config = dict(
    n_head=5,
    n_kv_head=1,
    vocab_size=2091,
    activation='swiglu',
    norm_place='pre',
    positions='rope',
    parallel_block=False,
    beta1=0.95,
    schedule='cos',
    batch_tokens=16384,
    doc_mask=False,
)
MLP neurons of a small language model. Each row is named by its layer, matrix (gate and up: input weights) and neuron, and shows model dimensions 0-127. Each number is 500 + 50 x the weight over its row's rms, rounded and kept within 0 to 999. Numbers have three digits each. A neuron's up and down rows have the sign that makes its largest values positive.
After each neuron's rows, "fires on" lists the tokens most often at its 100 highest values on Wikipedia text that the model never trained on; "fires in" lists the words (lower case) most often at its 100 highest values on Wikipedia text that the model never trained on.

L2.gate509:448441530471505567537467459500499524475515516437502550581521468551431580482534492496530466450517455516517603575563437521521520396621546514531493488560528560472507476519490483431479480476588476482456495432576411560495453497556557591423445535437466546483467476483471386457462523440554554460452502492496440514528472469458546422529576536589490446553488568422442552472485505472473565403507
L2.up509:445448545457506538542460597538600495510528538471481519553497487493465532500502496472506480454561449519438621579586477510513549522612572484576531428524535514522535519544420429433423502595555461492399495448589450566443512503444508526478511510486492591463450463476473469471416529476516506421507460457501538564461492392536549460465551545516508402565485541442417510410457405432522553411490
fires on: "for ", "to "
fires in: "for", "to"

L9.gate335:449495602477444467500567599492586539550564424443519596481510530517522509509543559476545517438453480490553599579546441484602494503439476442476542517491440518581470520581558553492479460455514487555477522489482451554442440581529514457466512529453467545551439555450510597531486465428521518484433450478569524540380495533592486496448609489498499408414449550475464578496539483399487560442522
L9.up335:514454576415473448572499525543494554493456532517497536408565433422433532585488503527529467486493540561577548578539458467481464454544521499570529498503467552443528511415533527493440554533437473502457534429432416552457419533521469558465512413477585524429451526501584505479513424454479556497538462536575442535442520469497503547537429485482545470492398499480371603446482538528536557379521
fires on: "to ", "in ", "by ", "for "
fires in: "to", "in", "by", "for"

L2.gate370:469592515513543438406546577434517521518520543564503550453570580549503488567469489468394431582588482504472455502435493494556481426481497607442517577465556533518527460474436527559521529414548546511394478610601464517577588488609476436437538480458451499552531520509477486561527567496531496499461480542585473520492435431495442468509493469486464506514445438564500488455498516477431557510494
L2.up370:486452522448513552444599459489546508543483531416531506491532527552483450486544586559543562543556553445447491453513534485464487500495507552490577526551559660470633489484466520588522390445486496450494480468473530384545560498479465462512542464531545541437518452509448477499563485553556522487637491524502500500515488325500533524488481461448441494533452380577461437448484502525519576492441
fires on: "Best ", "exp", "De", "care", "First ", "Year "
fires in: "best", "career", "first", "year", "expanded"

L9.gate247:514499509518519452487446562486483568544545542514469477448428475521483409445518528467561470505430450558501597517532452612557459518531450497453515540454515491497413590481489555515521489475449633434586430489467499552423463567581461604480384472504512438510496475519429526505443412513536511421505536406452453550495440458495510513548549455404475432475470507472546527419510372541527465523489
L9.up247:499497524581476477450455538489448497490511503447510509522541389538476489557399474526610487479605505476491510458520405541494547495466495535471515529493466522523488542534539583504416470447460527447488506503491472469561490485527507567347395457448525368510469582480534480443548565533539435639546563499510542470469525503484484588543606462521519585476425464513427438601505461559447472533344
fires on: "of ", "and ", "dem", "b", "a "
fires in: "of", "and", "a"

L12.gate280:549417406438567582529571506451554484501518502395496630405503480536486522482539436462544507499435531478419543567495543423524535496502460506605496498529513584429524436489529524547504543457490494494541470435500528522479401550564480436424526490522500504507564400472552457527552507448544575437526476489576501463429455581471503440451477518451552514483517472489531472428425500420484509426528
L12.up280:485431451554442520448463534508465458592436540447456540571448501565535465490559442415530574532477526563511471611434458444506534487504452509524504467438506551504500527473442512544440499535431425459481522541477599522441451608559420461530486508428518527565428534498563466526477473515602491479535518520575491545434548476566552422514508575473490432406505433561520574455509553480463367482504
fires on: "to "
fires in: "to"

L9.gate476:556448510483462444550470500494501576462563509462492498375537558544466564529551552462504442468567532581576571528535486550574402395528446500550438562458550466540503453498565453484515440484514541438529542485458469531446590503524451614446452522525492535546537465424368514538549450396547563439505492484537578481407549572501503594559568503528522531460516533465534496432550459457525470612394
L9.up476:536386485510548458497475485449445445476555476494531496504624667483537529615502514459534476458506545515502599447436462555550495444515445487502443562416524479510433450575599518505541496500489481494524469515484507569493518569527435525487435474473561580517629522504431477509507411572573471507467492498517517529462488552509547484625576514499479486613590559415509530437518489511545490506406
fires on: "for ", "of ", "in ", "on ", "to "
fires in: "for", "of", "in", "on", "to"

L12.gate34:552494510434393531424474519513542480390525496554443538547501497448467516533458525436454567504458447528459437516403512528576555536419475489549432508486490487521581512549609501493488525487512529473486431476482420438470511475472574438484521546522509609459396477512547505522414631464501480450499425453504545504430580471417497489517453471543529509471487563516530479398581554479481578537546
L12.up34:444410434476466518521536438526535475539409492528609541393464467528539462495522480540512487473527618516435536440455442441503559491462652477451383523499489534567559529519518564515482553491533515587445626493491386485532507562477431428560509487470494521569534533425453520463421522537457436496544594418436487465443530505493500482453559475463448583439474535440517432509438464544470498471395
fires on: "Democr", "Republ", "ol", "Publ", "el", "Afr"
fires in: "democratic", "republican", "public", "republic", "democrat", "catholic"

L5.gate587:434540423404481484406454476532494451505475477518507468554489529471502606592478510498471472464579457526523548573572499499452504481460478508517484528457509492563471536450601553510540376550468469577453534458404457507523458508538605452578366486488457490399506512483510518477506465510525524409568521468505542566417452483483611488546573597537498475501535438423476440491542538488480462454499
L5.up587:498542554557462546456513449536437531503542412465541507453469434388512588497474633476518507506528541473501443499517466497478552451531454458562591511458421464567366462555551487430544446481464540482496366471420430604481578491509538455479474411434532472407522517520491521436537518461609499462427520479537502558427491503416522519452491578474484496423479535466529501551551526500458472409526
fires on: "can ", "would ", "will ", "could ", "may "
fires in: "can", "would", "will", "could", "may"

L8.gate549:466518463511559606531469601527499499425520499541479470493490484581521409511394521420531585407413449479483484415577449485447422522522515453462506558517500458524551487435526568465531594477469423469448494510504519501508552567516519493441555442474382535557488462491591497540542513478546495498486477516493530427459457448512601488540503444559523462464543536478500528661563489535582544423472
L8.up549:590587442435500487486488545480537442396442514472482421498431519506482523486460469494604593515495439572519547606478526470507527569458429475457440556411447580534536460469525575504510535497605482506571467489485542567439549479573468519533536465520495500526492520604596499508458456543509470458461557481450534533477473477534430585517564462536497458530423516507517472540544645514458472514547
fires on: "of ", "er", "n", "ince "
fires in: "of", "switzerland", "since"

L2.gate10:460493544443467407558537540466486471503559474489508583566527521542479601518450478431521496451477543472466501509570606473510518498564529483573437522507445554472519514451539531495496520450466564421364500477526456554410444576533540565468448610558559571485504595502575523478500485510519574544484415460424660559508485495537449468510539493509453457387400427523511494441519497361515516583577
L2.up10:559570516499440445530440484515558515487539567473447525453425566456499521537460518498556472498477428553443547523557607475591507542564467511559429487593533491529557471428576444592438417536548523497522550461507449541464458497539546554522502531479489517587463492550512419467506473427467555519540433428524571544537470576417444428523553483570408553454562460554542496454518460416535493441505
fires on: "not ", "by ", "to ", "of ", "as ", "out "
fires in: "not", "by", "to", "of", "as"

L5.gate319:513508474478555475480432507523507510560487408505493492520543460554526561522543411514533484443600494506484502561527451509532534468521479410529457540532519467582548513519526536478439565546489463524485497467551443539535522414582551502496558439533475555492508545526461539479438422502495522517526570490530496560474504504479555499516432474582473487471527439476436479496544611488483449525593
L5.up319:547490531535569491586480444552459380446393480520495464505432370547465393538397399490446528458507587426431498554504421483397553494495428544544531480470510536537476521579508488529486570554511472428549509524543541522453550538487492485545480479489566502523494571521496471564458482548565580475498489382430479526498537453483470609525565466437422531484517482471484551505439470550503520418494
fires on: "It ", "i", "ow ", "h"
fires in: "it", "show", "andhra", "either"

L4.gate144:578450465519444525513486520503519496515524502541567459450486393465466489434445476424575547507537547430531563451570500563433540520508555431552508544523537407522484430481489613450447502564502566562429503466438501598417477405519454496540478405596499554531420499565563529490536493568466466458533550501472407443468439498474514438538474600528427478590490618566499460541466510595517461491519
L4.up144:590562517449454501538599506524435556480503519523393455526460503457405449453485472434612423497516506521468532485554534479519446402488548548450378473503528512452600599485535533402534444539522445584455470503538475535476475507616429418510453488544467537463527523470498474478521451495412505497556433530548478480530617569451404539584542526526566538462451587456490468456537540554466468536535
fires on: "out ", "there ", "end ", "part ", "ity ", "wh"
fires in: "out", "there", "end", "part", "community"

L2.gate612:617504513497449432546566483440544500531492595542467502428473552538526458576470501522428503482432501490472564586448398528549491455562548469554490529463499520499472541455475510431490475532494464469546531472353569521465512459565490536476518531617491516543528523515450500472551359511584511521570525540438515404457531582513479442570477524523551484559583496626538414414528434488505538380483
L2.up612:530552521492431518503538503506465468560490492615518433500509539376513513521380451496467462530470472436470518496534544493466560405464566534452394516511497489523418507472452532531458471511507551497571517453411584579567595575514508536484462518616453529515452476480437479391523478509577550440543460434487490442497515645489557483516499501477505554481461461454509477540521417494575480480571
fires on: "that ", "this ", "This ", "who "
fires in: "this", "that", "who"

L9.gate74:371578582468540561507471498338520513539437564515463483447488483484465525471470488392517445591437426490434496490453491449477454494538533538460423511474452566573455586495505418408508606510451428518499650441540460549574458461473574427557553469485488576523386529506470470518583511427582505504435498496516521466438429496490444511475505519461500447481517538446482531416536481469472431503533
L9.up74:460508515410542526437435514527592474463408500424430446491531438528469656464443537382505484576546418564525578540530415528508429468492451513468485406402539543507479511439492529501504556496499468525504620464687478429500506516503430451622532476527524480507507522517503523475547544452540451475431473552525485557487459511539492512526435426489532480560473526446545528370517573560533462501469
fires on: "and ", "on "
fires in: "and", "on"

L4.gate262:451440430563518494439473442474493472565483466630504532522482499407474558542535591462538465446588466495488452517490528465595474509470517438574531472583539444635486432449484568459525545553549448553515521504560537544439430552485492480507476578608589484505533547455559380447526550489434455536407536434500501474445463506488541434556494553526473426514540498530460533529425526516502456394483
L4.up262:455486511594404475438483422482450472555516522552550483485518459442463511564483570496546436537542535586486453509420432416476511516501566519511534473594527541553539516443459509543473582586508441514521475489598570492485458526606482534537419524548510521544566527424442427532528631512414491561416435412527451527529431554507560458529505599518479387526532544480538498484488485490518455482497
fires on: "it ", "there "
fires in: "it", "there"

L2.gate548:505495518530494496585477493542496456597556466477550560456502543430483565483449490494554499427565481426510505474501477496379509485509626378424507529438530557497425590473475464493463547559459482536502471381542510569458563478533550470584515533468448502511446467506461419494503530509460505564509423475498497479514562448437536417581498513445465427545493460482400446506446568388591511495535
L2.up548:542513531608490461562529494607439546547542483488475442486514473458458483484510474480516468479472489421547501483541520579427560548463557488442553534496430496417501592474524513467573525567501541566532447424522513514513499543474480494518510482505385520502518408465464386514550559449517538529579476533546464575533550446356524424561492598491453525481604473430472509637518516475479508423482
fires on: "there ", "died ", "known ", "would ", "could "
fires in: "there", "died", "known", "would", "could"

L8.gate41:495530469435423497545428541488537536474563541497442562491465460571517447429481467482547499371438533436441512513472564480498532425564600541466519497471510543561488577521512589459520464536366483505542544397613450445545542498474472563447509535516473507504567496443488488565528516477558573476569537512492471445435414502471456506518577427517490463495508475446457549554510514418386480451477
L8.up41:549434525515583468474481402478455535449480520448573457448464595481483524447491634508558476512490527562455463493557626535572535554578587495512520456527550517599531382574504543446487533458579442466505551494544516543479487548619489469482493492502588497557438600512472391515513464552438446532576457558486466495525543478493519463472495523507568557519449574595547535476454500581479505508489
fires on: "as ", "of ", "in ", "from "
fires in: "as", "of", "in", "from"

L11.gate627:566419569423561455619520566546433444554504561497516595517473445493516489562511459488457484409436481505459571543537543553580467493564494523430582440463486434568490459458532522530507582482427524517460522457503468497490462544593492507455472461572604496481543436468492420472491475485515479478467447491531477453466592583473407428508530418511525451520438573465424509368574498538509417551502
L11.up627:482456455566499470476475403566481449410442522532456514472544508467544546419496606509576461540447551499434530514467598530371572555436560437516508530430477469510578534427455468418438497497523411496420527528503544608460499490473428488488383445574564488478487554460419507549577479411607485506474550515553501506538447516558495539621541482424544450424455565515574468451469503467495416536488
fires on: "of ", "for ", "the ", "by ", "Best "
fires in: "of", "for", "the", "by", "best"

L2.gate134:429533491538543498501418496488488517490589546577499510563520437519477587499510536478528532579557521501410556572473540477514584444455581611494506410565565484522579514536561504434484527478571410574423544562597408470495409553458522548438490428455484517615558465526468453444551447491484460500584451479573523548462535477433476525521481557538525585478536599494522532552485506487493476450457
L2.up134:439469520656511573521417518430477470533479506511484444539568456470391580535544492462558469560604475467468578554451547483493566437432501555429489406518578524458544523430444584490541525489498468499457514507530493436476489518450432513571589420558468523522455467494446453483519450499528466606551431377491472502536519491410504499518584496488530550554498603520565531596471423522545529506476
fires on: "but ", "is ", "as ", "for ", "of ", "were "
fires in: "but", "as", "is", "for", "of", "were"

L11.gate39:469422498475482553367497524509579528517438494463545527542565485537456471443515520556462456442452476439426445449544562481519546562563518559437519401505525585524478586530455500545507563461598412488510492501544550553561495481495445500546439510566530530437449453474451445540433505559396516459466526465447522498559538453525462323401399471490472523528509450527482511412521477504477519469465
L11.up39:545499497425429451558402490434559537633487528459533513429539459518537559468535584525410528564443511495512469468533414510521467555501525433461551579586452539515508495507478565551481591495432478535505573497601569443567526514472569506486525509557568368581466539591534485508471531463517535523555487553497545451485511428415511426472522589491497390558552548443514494497534440476538463504506
fires on: "was ", "h", "s", "er"
fires in: "was"

L2.gate540:538554534505475591530450458426604488482475554572509522451572451503379499494591440499443431484599547494498472486592498571558552503529554401446522474475513493417421444497533507518478498484522488583557415499484557446539533473504511500535549470461615402500521522512486464488481367502469504623518494446533448483558503468489498555567480457507535539503512625499516552403652495516523527507526
L2.up540:474511477479466463501495501500487491544504515501475455487486540497586584456478543672526582492457506468495539476536499428465482575431459529503452561457507517548539525482633543444578519482535490454531537486511632514514519443434636515434495457434542461471506497559468426528579574420564444467561434514543414519478418490548498556443465553526517560562437529434458489589458526575436439528589
fires on: "Fil", "duc", "direc", "ribu", "Direc"
fires in: "film", "director", "directed", "introduced", "education", "directly"

L3.gate546:611482514553500524479524469442446530435514469505460557545563489490572510455480461512379400481542476464502537570507583479516500504534444565459502561525436515398607542470555623429558474532511440484442512444416554580525607474478393456458586515436473525452490499430482524478541457474458457572501579453461526450504510455475556474479517446562489493557544538547409490452563539381558501424466
L3.up546:601462427543601490538547381537516515520504518504448413545581474419460515429509426401497455496502517553515484453533549437460445532558493479484502477578492525500537487433521498494514477478529456492469449348445470486479558513501427450467495448481513479409488469445460473494506529588531500497443509383554559464452588551360520553480507476535593476537454533651503530427499564434516487437481
fires on: "and ", "to ", "Lond"
fires in: "and", "to", "london"

L2.gate69:529404492453516463533453530462531521507477465573441433506489480570448535531481487521467544472487524450531521538439517493481552434385416462550510535502562593499497417493508505453464476457462535497540441470511478529497563541617449471442515540531455387477566500465450542500506580466523533518491471431457464477467478467412545499400487470446502483573461427452489573443520565551577467471564
L2.up69:500429559424542483447460567469567520539467453573431484511459461535460552474477459559470508484451546423491525529579522500465554479372484452540539560534541602460418466469516535558544498567378612476537502453533512526450481527565563511519445530492467475504546500471448474508508537574459484524490457432440500474528542401448551525465456457435473519536472453430517538499478535562596419531533
fires on: "called ", "made ", "named ", "used ", "built ", "found "
fires in: "called", "made", "named", "used", "found", "built"

L5.gate621:463394505513461506485493463437508690565577537486523559477496456479524537464468527556452458473501496562489514565434496491547546514478535548530519482571505490474535504581524555485540452569581493522460470416534493463458475500496483504374432434464440507471491469503502427471464483554512461450584487485498521460505596532529413414495632558397549470498465514409467543479403571515451524551496
L5.up621:506414584472540565587409533471441486454482532524435571463553469474419567490478574503514494476442501530433573469481552459479507483508466485514541446501547558550489508531482540435420484520511490553487416410557457466433431477461497545409533416443566509489437521523535483496492480491395378531481410573521524420575541497459478444526498547530591514456457490499515581503460516533527542514496
fires on: "to ", "ann", "in ", "against ", "win ", "rele"
fires in: "to", "in", "against", "win"

L4.gate377:606498506544410521502444504595385501488475501583501470513515446438505540451523517451519502525438503483503422389442487535400492566433572598410539505531420417554494584591421523516533503518503580406456530472471484431479507620552493553521487549442420588540539463531495554437606491562531602481549606477452474496510540509513494455519481535551527524539542595482538541502582472550513510465502
L4.up377:582371534480418525552489461526432459459560457529506451452530486524453502438537492469516551505521590524568436458478399464479416437437504562505516541495513486461639496599464440420431553441507500492528475556435520543497453450469457476546511460576547590521506427506617464454427492492482543468530580465538398510521496515492507425477544568511498547483481479493454560504489441547555544495497
fires on: "It ", "ter", "station ", "song ", "ren"
fires in: "it", "entertainment", "station", "song"

L5.gate443:475604412471478533534527440455399527493590542485451516473480486524480448507556523475490544501482448570502507520506523484568513562561483558441520473396515443500522573552547486522450584643437483523453544558495459476451496472484453379563425556511525460505543470494505478523547451543351536551464523448538454525472640591526552521539545497544504505451450440461481520461510495540490419470533
L5.up443:484553518554450495488518527587527509554540537462409483460393491600503515499563448544568511407450538486439568545577468391493541502500422511498543540518520520505497506470479434471534483496494470451487460507534422420486489537532394394541533536552546378513436452453497482601500574541449540560566490441472516482586565509542482544362503549486434499512514512490590587473617527560489495465522
fires on: "ou", "three ", "x ", "ext ", "b"
fires in: "three", "six", "next", "two", "doubles", "vancouver"

L2.gate108:528504606511532455398492475479552579616508510414482460565510471560466425417510509521542510490510515526436552439405481458581473508496524345525508520400438554468457457462403551569434464424511492532526495411540569530557505511501500494498522502526426486464468431505458488531606445520549545408456434496543481537461449521525552469532486545412548574498426529451450564535510446435540430492508
L2.up108:479504457490514559478411479436448500558483450494533456563428527447413512452503467521493562435574427514485491403592541503547555496470521561514558452537467503561479497508424405599489506587432448554524457441536518419561478442504451457434536559451533554533547503503485415523533463569500590541542444477564544534577508555465458503446611477551544582519483520551500603500448505480461551508549
fires on: "resp", "addi", "Fr", "educ", "bec"
fires in: "education", "from", "additional", "addition", "become", "response"

L2.gate12:484526524424528489476504463519486459489481519443466584575571540543576493473558495483454499524487539435533495575467444586583458545534605454545516550442542406532535589458550462556474648476554558494468468490568429521500520544506536617433469455457515417456520468486496464507492542427457497486550507414493580470456557457470429459474521503453513439493486470576522469552391455413518477423466
L2.up12:488586578397561484525574438554449484526524571487507523542544527610562496453571505488491563423516521433506506536569540486498532594562521463514544524539529502445582575487535450568418535507577519511471549447481496483515446508497578575498431406438551393464530503481445516568406542512470464517502486444542468513519511520571481448531515499426581516511532491546450473539457471374529505479458
fires on: "Total ", "occ", "Sw", "First ", "Year ", "High "
fires in: "total", "first", "year", "high", "sweden"

L4.gate451:533463448436469450476454567421419503500450440555566492523500484503599530468502500463458388488415600448606554498511469489404501411485435491586451465487496554465526411464532519537556463528435490486490548474593480522468489448504467550481496498444469470525457535513531519518454536512435432462538466439389477479501545474492479446450475503518491438442486506460510432564467501438528511440543
L4.up451:478422516529541472495581531503485563549477540541468413459456546483378590469556480434483557494639564451474436470561567493439545403459519537452406509477543441467496379433563475449519533529583540477487472484487482557461473522557474517529393531455539435451534485509534499477483616433389533557501436373499553485526464470441515435572537500437518489536504560526506490558494507438529486466516
fires on: "called ", "named ", "as ", "like ", "said "
fires in: "called", "named", "as", "like", "said"

L2.gate79:555422474427534530554551471441480397526531536527477441479606370488498504527469506492461521485568517475515519542504539496493415473476479460436612464581510538446467593583513503569529487488443451574423527464514562550528538479553519403483534481492496573542611468429436478534540578509565509456420524491518450480488592439508522592513460593441509521471391509436469523519518605457634541488507
L2.up79:563449534590361461575427524565507462539534564543524512480497466466471554531553477516532366503482490533544552518523436470524468450489470536502556502534483464503479563470586533514577496477477470596468481487453543563463461556436402551443535493420496416494442440563544517523451494491543530390493535577499535477401509495434381440407438646521506534575476459446441520514492529443546487469474
fires on: "to ", "After ", "1"
fires in: "to", "after"

L8.gate222:539496522498480464514509535526515498513471519445484528617489498495474485444489452457515444529487400403528520591542498502612503390504544494469423558377463583430434590473492554474638515500496465473492522510638510473454475549431443567519488520456558474456510512568442578478409557463509463566441517476493555577477456535457504408546526453472558553511503463451449462463499493513546452482468
L8.up222:543509475552524509479535546477486479557465466437506457608581489523497508493501526471556459409599423450431594592484484449472524602484477506491453442439369541452382508501518505385481368493432512458521531535561512455518568558490471505426487486539551421442517548586479521456478403471487510500414510517495537514420507529521498464533516459526639482530456537468457476432455451498533517543462
fires on: "and ", "leg", "of ", "for ", "he", "un"
fires in: "and", "of", "for", "legal"

L2.gate336:495471500389441459445446538412523484601533478457490543559508529476544631494505494546525506459437530475467529575608562446490546428485516463592522464445463623550475494457457466506516471550536465467452502422481522433498452501528448469485523488523423505547498500502499493472489510416492523580520493530361562475541480505502512491453561455541425458545458415470487462521479475551513453449402
L2.up336:516525475517513513501486421404531547465526519381543503547526441555557522488636481528512530481453544525593438593610516423547549551420520505551572524495433690457518516473526473532495383554501482507535468471433511440467440498515469505472460475532453482486476501547528540456539537480451550620507526546372572591581516490401542470521514523566449497564533457470526468485501515539459528493462
fires on: "with ", "had ", "took ", "his ", "was ", "made "
fires in: "with", "had", "took", "his", "was", "made"

L4.gate146:542466555510485561435501570497567523513533548477422494490431468423538533433513449497544437486486411555468555469514498504511530579495508434486558490466468537619549460512551412421460504571532525486512609533558435464497489507416500502541549549537500571557577463532551526507448430424516576561544556511425468457465577479425518539444541421566462471503455528466550599503570539518502458524552
L4.up146:444482417468506568481482447565535442554409557436511407439452587539523474553470482424505497471563487474482438554569511523615498481506385481531569517499484514507447468565423429504473548561515535565518487517551474484475545544508531500583496426512551570505498454494553560564477429412577517420511550481411535538506542468530531563483533479518394500598485493466418520535491509549509513448515
fires on: "to ", "e ", "ord", "ch", "th ", "d "
fires in: "to", "records", "with", "include", "architecture", "cause"

L2.gate150:572516512446459495493486560581440434462497509522537462509540419512548465488434532520510571526478632578482563469476440581484425458482504667468590538481475417539470495500447587530469445421441540519567458546483500523528479453413508530476478482448537572501584588526590504454490436468448539488506594628543453529512575505502468509523536538458483516477438556485533520406534445469559504515461
L2.up150:553526492510407524483471515602475421513408560532520420491524478483477434493489536460573445542491556531454460439541457558561459493575495601489501463460512466542495509459479555469469472434497491548625524513519492537515448526457543577460462494521527565451481606470552427457463443548487537503513544607525448539510518444598478478525536473430501495465496576507527526455482390470566561490500
fires on: "Ab", "University ", "Li", "Af", "Fr", "De"
fires in: "university", "from", "affairs", "liberal", "abbey", "lieutenant"

L11.gate405:512498503509408501457502533567520490518539498496501570507512554565482498347509486493448448499488403601529508556495558573452484551517464450504481505477478556573390482567602565515541437586542517575482496452477474546436416395505498434485512512470537448455502371525514578480458494419500471513535472512495488422501468590548515511613594395471458444580534496486487584490521489513585551469415
L11.up405:580442491518382481567543478482561562494548510536465513496576535651500494473442458488496443524482509575470509562468614522514477473546452464565431517525593560545493534471467432458516512472484559496496449498514545505474571533503573420498465574437563590548558526602562505480500498428493473434537471453567525533480378559566402528484493486436494468552465536522386503491530463396459571513546
fires on: "of ", "for ", "to "
fires in: "of", "for", "to"

L4.gate542:543506480481527535529418533442458485565508452514470530465416586484477508498498563564487519539480582403425455479499434502574495460477547449496538464452414571468457523535478477440552475422427393427557528522575508469462473500481515511547467557507611595485523512504596523460512559497523516480518477511470418515457396509493445436591433451505535373482464528441492455446612542461524508560473
L4.up542:449563496464529415472346518554482506488579522449496552537553505469457573480485484515443533427501527551475514455540438537609589456507560521610494597449480552566514449495519536494539465411474550515415440533527496548567416597511526512475502510496578556550502598437440573539448609520488498458514525643549476457550430536443488546508566497560466478532581559568608486522550420506508532514419
fires on: "str", "langu", "ian", "famil", "vill"
fires in: "language", "politician", "village", "families", "performance", "family"

L2.gate638:545488532460454508515461550499534498538463408480534482531519536536489459537462500464523463594516503496518468507502481520571337512510458510574520500579518516465481458452513560572528631539495498436543517616405510476552568526514536470602508503519481562558425500521484545499443496451554495518505529468437467438440471468596460448474531495560506484552349569590570504396562432394494486528521
L2.up638:551502589449379522565441527546437525455542544482561515478523516527427505525508451531453517533552604453591573552512489539463594560473582545495481492500455536442479471404516553553491418511506485519490550537557490502573529574501409554589516421577480499460518536516509603512628454535482489570562460468460540402539518509441520498590530456405412425452457565470512439538527450500509429512539
fires on: "Gre", "under", "Total ", "sm", "was "
fires in: "total", "was", "under", "green", "great", "small"

L2.gate559:486521404458527560496500529448555561429462419558522508487467502500497519540465436520414521489558437522484467620620449420484440519488492431566352541498501483544471478502503563597511567447506523599417565529542597402545525510519492513488563503500553548539488463473569487484468393441561553502371560494506472494520492508625475545413550514489550521452503490470510516453555476521534521563547
L2.up559:467479446521517556509638445456508526505470355519547524534457521572492526482502474529485587458520473523538565536633508421458515561542493485547387595569560518548471555458566479481465477481527375544467459472479607445502583454407464561466536581462534561442430403540498484491471506509545542491445442500567498499457451524538538482492425544543472528489451542491430504508443476547564619577528
fires on: "direc", "comple", "educ", "establ", "duc", "cre"
fires in: "education", "completed", "established", "director", "directed", "directly"

L9.gate8:558495486538510485498397468523510486494501484503542466518432466498488609392410410538576397510509386414492594483478481539458472501486592418564482421490475554522506558535537451379510569521496471499530438453509401449479435539514534455495446592483608526434461535535514448524515506525505514458585505506487524474440456605529447497503494515487486565556446521449579537427501520497463442457521
L9.up8:464521578528605508461440392482508446509490502485594432490496540423487505455535447499517435520452410410467437544566545525431460606541563532462553457516475502522536535392484544428589498487522597442542614502506475569447518538503560586529469479486601415544374535502500503568586516413468511479498555470517486443446547463464429480413473497460501543507518494475500482532437530535460490432513
fires on: "and ", "dis"
fires in: "and"

L2.gate436:487542552608485488617461562549541425488462432565537481583518531498522555551591421450507601423531389580469550445433469415572529576468514467488472484497551456462461489395577529465499529557523416510425491534599417534503521459472457487520473484571481448504561516537473486526467477488459525545473463490540448526455504643501511493514529523545577451499464485544498541557466588424514422561481
L2.up436:534472487581540584585491572531465459381477460491501417516507483497481574488592539552498557476527456499546577540488458487437429537512451477472562472481516437487548511353648555481507525606467535487522549563560494541479430524473487478533451492586514472537501462528553556529468526491435434605437552533534495458454554545484519489527518596566565496568515493516554509431508532538586411582499
fires on: "ake ", "aking ", "out ", "made ", "there ", "age "
fires in: "there", "made", "out", "making", "take", "lake"